config = dict(
    num_hidden_layers=13,
    num_attention_heads=4,
    hidden_act='silu',
    qk_norm=False,
    tie_word_embeddings=False,
    init='normal',
    learning_rate=0.00468,
    decay_shape='linear',
    max_seq_len=256,
    train_tokens=324100000,
)
MLP neurons of a small language model. Each row is named by its layer, matrix (up: input weights) and neuron, and shows model dimensions 48-143. Each number is 128 + 24 x the weight over its row's rms, rounded and kept within 0 to 255. Numbers have three digits each.
After each neuron's rows, "fires after" lists the tokens most often just before its 100 highest values on Wikipedia text that the model never trained on. A number after a token or word is its count.

L4.up423:114125151125121141097099145156122106108138147112154150133183143130091115108115120149108166165122105137108117180131157139102152149078131119146163121141078130161111124186167131114121147136126087116155124120134149098090112123145120135116148067117135138085147161134124140137127139132174140154
fires after: "| " 25, "a" 10, "$" 7, "L" 5, "-" 5

L4.up93:104125136100122125190130096127145166133159137136141097131121131128162198167166150102130136142084166144115138125132164104126161129123138100141101106142063139118101135115145125136114141151116121105119161117124139129130144133114111078196136109145145129131083136183111124148148131123132113105
fires after: "c" 27, "C" 13, "ic" 8, "B" 7, "em" 5

L2.up124:131132120145141130166153152137193151148128104122137129171099099125127113130110128161137131149149151125118111107114112121093121137093139104083149130109131130071133086141110113128135142152121127122088194140124094090149128108134114139116126128143140139161120106114151133113152183107151125130
fires after: "," 36, "." 13, "I" 7, "| " 7, "7" 5

L6.up411:124089143082175132108079107117111087120146143141107121169140188168114142128162118121123124130125112116155095115103144137143142128108123099131155133083151152098130154129156143134150105130159145173147166152178106119151150102115122099165117163124151115085129079143145132139115178099153138074
fires after: "Alb" 21, "qu" 12, "c" 9, "tr" 9, "B" 7

L2.up212:093185123123191156140140132116092133126106133169114118113135107131133117115111150140106151104141136103103130084130167176156133094162126152080174163085158103124121181128161095107113123162085113109108150147141114160147158116156133148147127145127123135107146104143175114161183150119129117193
fires after: "," 45, "| " 5, "Bu" 4, "-" 4

L4.up190:163138131144094083160111132118120097159106122116104138155120174138159123120122121096133117130158102103097097110105140104116145133151115106124105156152125099098144165165123215134125141090160103174114128181163142165081140146141139129131121174111174114126136153165146142118130090120116133141
fires after: "T" 35, "K" 12, "L" 8, "H" 6, "v" 5, "J" 4

L8.up621:175153127119138117150107139156097129206122159116140113072136140137115090045117133138137106097145133086203105138135111138147158162143128101125150117134120135169098107061109123138121102133133134094144133124147124116098113143089149139130127117162171092126107136146156144114120159116135109115
fires after: "D" 18, "m" 9, "Total " 7, "St" 6, ". " 6, "M" 5

L2.up5:134131157127120130107123147101130150134147124186172106148123171112134126117106117134168078117140120150118166154131108109105157129085132149160115134152107152152101159159131144118111113152147120141146136131098138074070168134100119105093151125129125111178104141128138156109150142173124138115
fires after: "d" 18, "T" 14, "ug" 9, "D" 7, "J" 6, "ag" 5

L6.up306:151125104144153141114082147136111145146124119180091148114147113211151072147089144071088168161147128102112131120105113105125123119149116142147079130119087154151135140114129100181147158123171127117140118090136128128134108141124129096151102169126184108105140102131177113100168123096136154178
fires after: "| " 47, "," 5

L4.up384:109124120127142146134134113155167146139111143123121138139132151123135164096125114113161107141107107116098078153123145127137129160102122073172154104126078126122108166155131176130142140124169075138091113156171143157113138124120146180159142128137104107129140152210149118134124098154145166104
fires after: "M" 17, "c" 10, "v" 10, "L" 10, "g" 9, "m" 6

L6.up8:168094126082145159068119141123141128126127117157108107135095120155123126164109131158125137088130128168145121136146127135145142125111120117142127199118125162096121128112129145106140109108187124144131146134167126132144143122079077149161146125118146119102136109145109146140132152112116137095
fires after: "b" 18, "B" 14, "tr" 9, "all" 7, "t" 7, "op" 6

L6.up364:167084147090145146095117107118127112156156146169099123128079178184089141097121104141122130152107111117142101111097146146171144122107108088092129159141132138104125131087141178093126075148195146155136145123124113093128181105097128112137186154115135123122133116124135157113119159106125114088
fires after: "Alb" 21, "of" 14, "Tr" 12, "sc" 5, "B" 5

L6.up185:113135160119152122172113121151169130145117117133124109105150111135147142070121124105138137137110113069142119099115110113154125090142119145117123145112183084101118162142132113118140148102131157138122128132114120109144117121098139128084112184109135129140145136133133114133145104087101137146
fires after: "li" 18, "f" 17, "ul" 11, "u" 9, "fi" 9

L4.up335:187131121125154171074135124131131126115128147157125187115147129140102128153104125155138145136138161146116159116107105124134101141064153149161128129124113131167136133148147108130115129163066083125124153097159110145145109139130106108108106087117159135116119119132101145154113159125175125155
fires after: "| " 29, "O" 10, "was " 6, "re" 5, "fic" 5, "L" 4

L8.up53:108152124163169173154114099170160151177109090149118165113171148132122101088129120156116111116149141102146167161132127115106140160149131156148126086113118125115144162071188134126132125158146164140123138122123095129156108105141114139128159124145073168118125131137136133167128156136181145139
fires after: "St" 33, "L" 15, "D" 11, "and " 5, "-" 4

L6.up580:130138144115114115128105127149165154136117153115125122099138104113167154139129139147162109119120142101147159113135124148161112104170121139115113118089163088119092135187129140119153123125088186142091139132138118126134117132094129141075125126162117145141109149153085115124134105103109120113
fires after: "li" 17, "enti" 14, "0" 10, "5" 6, "fi" 5, "1" 5

L2.up300:131125121106116170161132134152136115160154107154123139126132140128114128098134129102111090121142173102126138094124118151121154127146141142138123132049126141119113117137141142099113139130089112109120157150122142134088143121116093149122136151140119137127129112116164143151108158109130118165
fires after: "| " 21, "," 8, "." 7, ":" 6, "7" 6, "°" 5

L8.up39:164109142148129088153150129089118140109146131147117194126140154143099122057118129110111126133157149130134118141136135114134121119152155130126115138133166092101137141087106137107089129140148143204131114140144105135151094111124159143110097139096128133136162104136141149077111120116105107169
fires after: "On " 11, "on " 11, "S" 9, "G" 8, "b" 7, "L" 5

L8.up507:130110144108135123142156132115113146165123095121198091173146140153104091100106124151144099130143127136144116141140124109081141167134118133124129099137114105157121133129159107109120089140097127072105131130095117124129135102107148145147119141159092151173118134067158140095117147123143102131
fires after: "D" 35, "-" 7, "St" 7, "M" 7, "Of" 6, "Ed" 5

L8.up520:146155132138143110145126131145144118151144152113133024161146149136112117095100143146144095129136147124110085138081137113105148184097151113134132131118097140148123120107186159156107137138116127121135121134138126114160098125108136142136135123120151091145108160106162103138130146112116110105
fires after: "St" 18, "th" 11, "s" 10, "D" 7, "P" 6, "comp" 6

L2.up342:157147136150113125143136120140130156134137110171178111159144173089132114132081124131139120135127149117112148109105157148084122118078134144133121150115130138140124155130098131128113118152112124144132161143107122061146109103109089133102137122108124132157099135104180163090153169141128174119
fires after: "T" 19, "d" 11, "tr" 11, "F" 6, "D" 5

L6.up272:141099135130139137122133154126095149121097198177085099120104203140117153112150135103157139156078117147163144141138144126155109177107114132157099132161111133120158124089192148131143119150163142141132116113160130086135154111156148112171154119120157120107134120103108133128169192079131142115
fires after: "r" 17, "m" 13, "sp" 11, "tr" 8, "W" 6, "qu" 4

L8.up211:147097113087138091161129130129127140126124103087136165108145068113158106193150160156150159142114095085096122120126127055146120151175111108116142119143102134110075102111117089119154133115120111133133135132120150105130161127140132130149111110137120135094097133129170124173155108105126124093
fires after: ". " 29, "\n\n" 22, ", " 6, "e" 4, "\n" 4

L4.up114:093114119146145142153141111168108159114113152141140088121136123110143143130146130094088121099096132133132135124127152148152142146148117119127096125158080129124082132127152136126104101117153079116157105126159135189115133131088104115188148166107125112149116134186146113126120108126137086056
fires after: "c" 36, "t" 12, "Pe" 7, "C" 7, "o" 5, "cer" 4

L4.up326:110124122178131129139141104134126142135138166150112133108136154133104105130149139150168130132121101115109135083138126133119089116097130122124139150105145180124138172126137153080095108143120141103137127139140068153110120100117124107166141171113134135129134167143139147156125130112129078062
fires after: "S" 20, "I" 10, "P" 7, "g" 5, "Sil" 5, "Wh" 5

L6.up630:156150122157116120153119088162142167167142137137109135099125104160156113140098128117115148147125112098132142150157116132103125075176152134159094120102119151156115127150101118167146167097126124105127115121101134160127111152118141127138112138153158115140115144135182106082140065084121154203
fires after: "| " 24, "ort" 12, "li" 8, "an" 7, "in " 6, "ay" 5

L4.up273:133137163144142096136110139142172104168099115087083141134147204110132135113125097118146143170145152112136124147098107152128076115155127124137169152096106107112153186100134156116122146133143129114150140171116128089116119136105128115119111112086139103116113102153121125097139113145106159123
fires after: "." 14, "L" 14, "T" 11, "G" 6, "M" 6, "D" 6

L2.up166:118119129134116160137141147083115160150124099140127105152101135165146110120129126154119098077116134148153107152101112113127122109115128117122069134119084163157106086143090129085153120132154144101108118098122122125104164148142102110095171140105093120110123182135097109129120123162106107161
fires after: "v" 16, "d" 15, "M" 7, "del" 7, "D" 6, "Aw" 5

L2.up554:139151082126136129143132118061154149136104110094092125151116108148143120108122124126135111118181130122095124102137148104105164104111121150117132167074144127108141115177111104129126113160106087132118142133112151092154126102150109118124112142162178142151152098180216085113113105111112149152
fires after: "." 20, "mon" 14, "au" 7, "al" 7, "Ro" 7, "| " 4

L9.up261:092136161123168121137146075138145109119113105071146130093149103117108128106170158164133097170135158129163104133145100138122111082113105134128121131100148129103113127124145146130117143058138088131128147131135137128133110138159112119150081108137134137106097107090146132114131146133153091121
fires after: "Gr" 21, "b" 16, "B" 9, "n" 7, "eg" 4, "C" 4

L9.up544:125080098110111133171118161111128166145113136144180105118156181123124147161128134144107178106163128129095164148140151162111166133136143132101134102139095116136150158110134127119156169143118109118139114136093135148103131157113112115134110194114149133145070121134112144118135130164169132136
fires after: "198" 35, "199" 15, "201" 10, "196" 7, "Ad" 5

L4.up66:135078113173142158101108092138130183134098165118140131100136151156119143118094120132090145152113142106134144153114155132145126148090121122159120118106074152116109133167136133120129121127140103116151138108182118159102090129101048144118123105087136109115139166193154135140127130117145082079
fires after: "| " 24, "M" 7, "reg" 7, "re" 7, "C" 7, "k" 5

L4.up497:127132155113159140118135115160101131121136119108085073137138188149178135150148174114111143145090114105129131100149125134130162102128098132115165141154108151128114127146162170139158130102128102108150150153064112117076113140133156116094120140092155110128113104124126109144139110147146137117
fires after: "T" 24, "\n" 14, "R" 8, "L" 7, "Ch" 7

L2.up579:133142133142163130145119135119177120146120155124121151150142124148126123140107130139130168146150136146094125091139118111135109164117135155118192145141107110118144185144139119183135130137121107146132125131123082130145130104140124149128109157131190133099132158154099124120148145111148155071
fires after: "the " 18, "a " 8, "fic" 7, "S" 7, "re" 7, "– " 4

L8.up440:126120148091099118147135125131029142169118145141134146134117122143133124084159125135091108149126149084117125148150103109138137121182108165088125103114189107149107135102160118149121096116134143130144138119136132118105122104112157146133088136173202106147128150153102158076195146132119092120
fires after: ". " 20, ", " 20, "\n\n" 12, "Al" 5

L2.up269:148159137141113123129116106108171126126143122115134148147130127122144165137139109123148149103113097120106110167142126102134104147115142109122128133115114170135127146128120131152150131092151147136118123103142090121114122134145140153130137165115126137106097153145113131152098138103115142094
fires after: "man" 14, "inv" 12, "R" 9, "n" 9, "S" 9, "Man" 4

L6.up562:121157130169135124124093133146152132167092124102125141114102114177168129130090154116125128157144119076118147126156083120109096098159086184140099141115118151153143130160120097154153154108096152133104141095109144141128110139112126122133093153160162142132120152157133109097143103110120121151
fires after: "| " 37, "201" 16, "186" 8, "8" 8, "191" 6, "192" 5

L9.up441:115143176139120142173154101142137140114098116107130118105169067129144137102177137156098092143145145131109114122139107164114126127175120134089166104141097174109135147104126160104143138109137107147126149115118170152127157141114094080130107131158136151116118162127172116146119134115108124129
fires after: "g" 26, "ac" 8, "n" 7, "C" 5, "par" 4

L6.up579:163136171134146138133107113113159135132122095146124155095091121182168143104087174115130116148147134094109113173088126115131095110128122103136088124130103124156102120132131105143135146135148115138126130094090120124151104143155120143147178139156187123131135107136159115131104107110107117198
fires after: "| " 99

L9.up392:131093143133136152174134124156142149163080133142151086115155128104143102140125139183116142148127145089093121125116166152097142157180101132123137114138110126163106151088121132103130166148103128090136151128121173154129128129152084099103137175114159114152081112148141141149095137149146116133
fires after: "198" 19, "197" 17, "199" 11, "194" 9, "May " 5, "200" 5

L8.up284:141137119152163144128133127089077155161106117128115106122134150128094134114109143146119102117127153118146143148136116131101124171105152110174138120135096145152129108112159116138115135135108124105144127136121107127125113123105163132135167108143079109102107135138167120110133113152158161151
fires after: "St" 24, "All" 8, "P" 8, "D" 6, "L" 6

L9.up440:127132115137143164145142130114134167097114164159121139116140147131138170112133146169122116123159153157090126132073138163108133157111113173133158131141100134127094148144128106122115134094132116137127128120118126120122126113098124110102131190105156150127099117144153107142115152151150143132
fires after: "M" 14, "198" 14, "In" 9, "En" 7, "Ad" 4, "am" 4

L4.up233:168160105161145131111102120129138132157127127136080139121142131101135136091145136127140131145135143086101114113111123112117131113065099111138182116054103164119148136169141181106169109100154136152104122168145137134114098154112125142197117131104201105112126182153139137163175140141108147084
fires after: "K" 12, "I" 10, "T" 10, "P" 7, "V" 6, "p" 6

L2.up450:129119128142124126140116111109065124127140087123143099148161157096145138152124116125158075113130140131107152149123138091113127092118105128145114162117162093114096068122118144121120133109139151134099119083140118118088145117119155148137153130125114115130116149116155137111139140147173121126
fires after: "d" 27, "tr" 14, "T" 9, "D" 8, "ol" 7

L8.up464:169108118109124134152119111129140139153141156132136105133139099133146165150141123159131093116145125084096129137145130110143121150167096128101153120115134129107096135117107106126129111118143115204146137109166141108129118119141113157142088133164204128116106139114075107154094132100146096132
fires after: ", " 21, ". " 17, ") " 9, "==" 8, "\n" 6

L6.up569:158146126157164128113124139100120114135130169107136159139059187176137131105084150133116166160114119119171134132112100101141108144105114136121113131160140132157148136127171148152147089132122141131089153129135148103123105142139164098135152168159161133104111111132129080091170151093126084131
fires after: "No" 26, "M" 11, "H" 8, "m" 8, "F" 8, "r" 6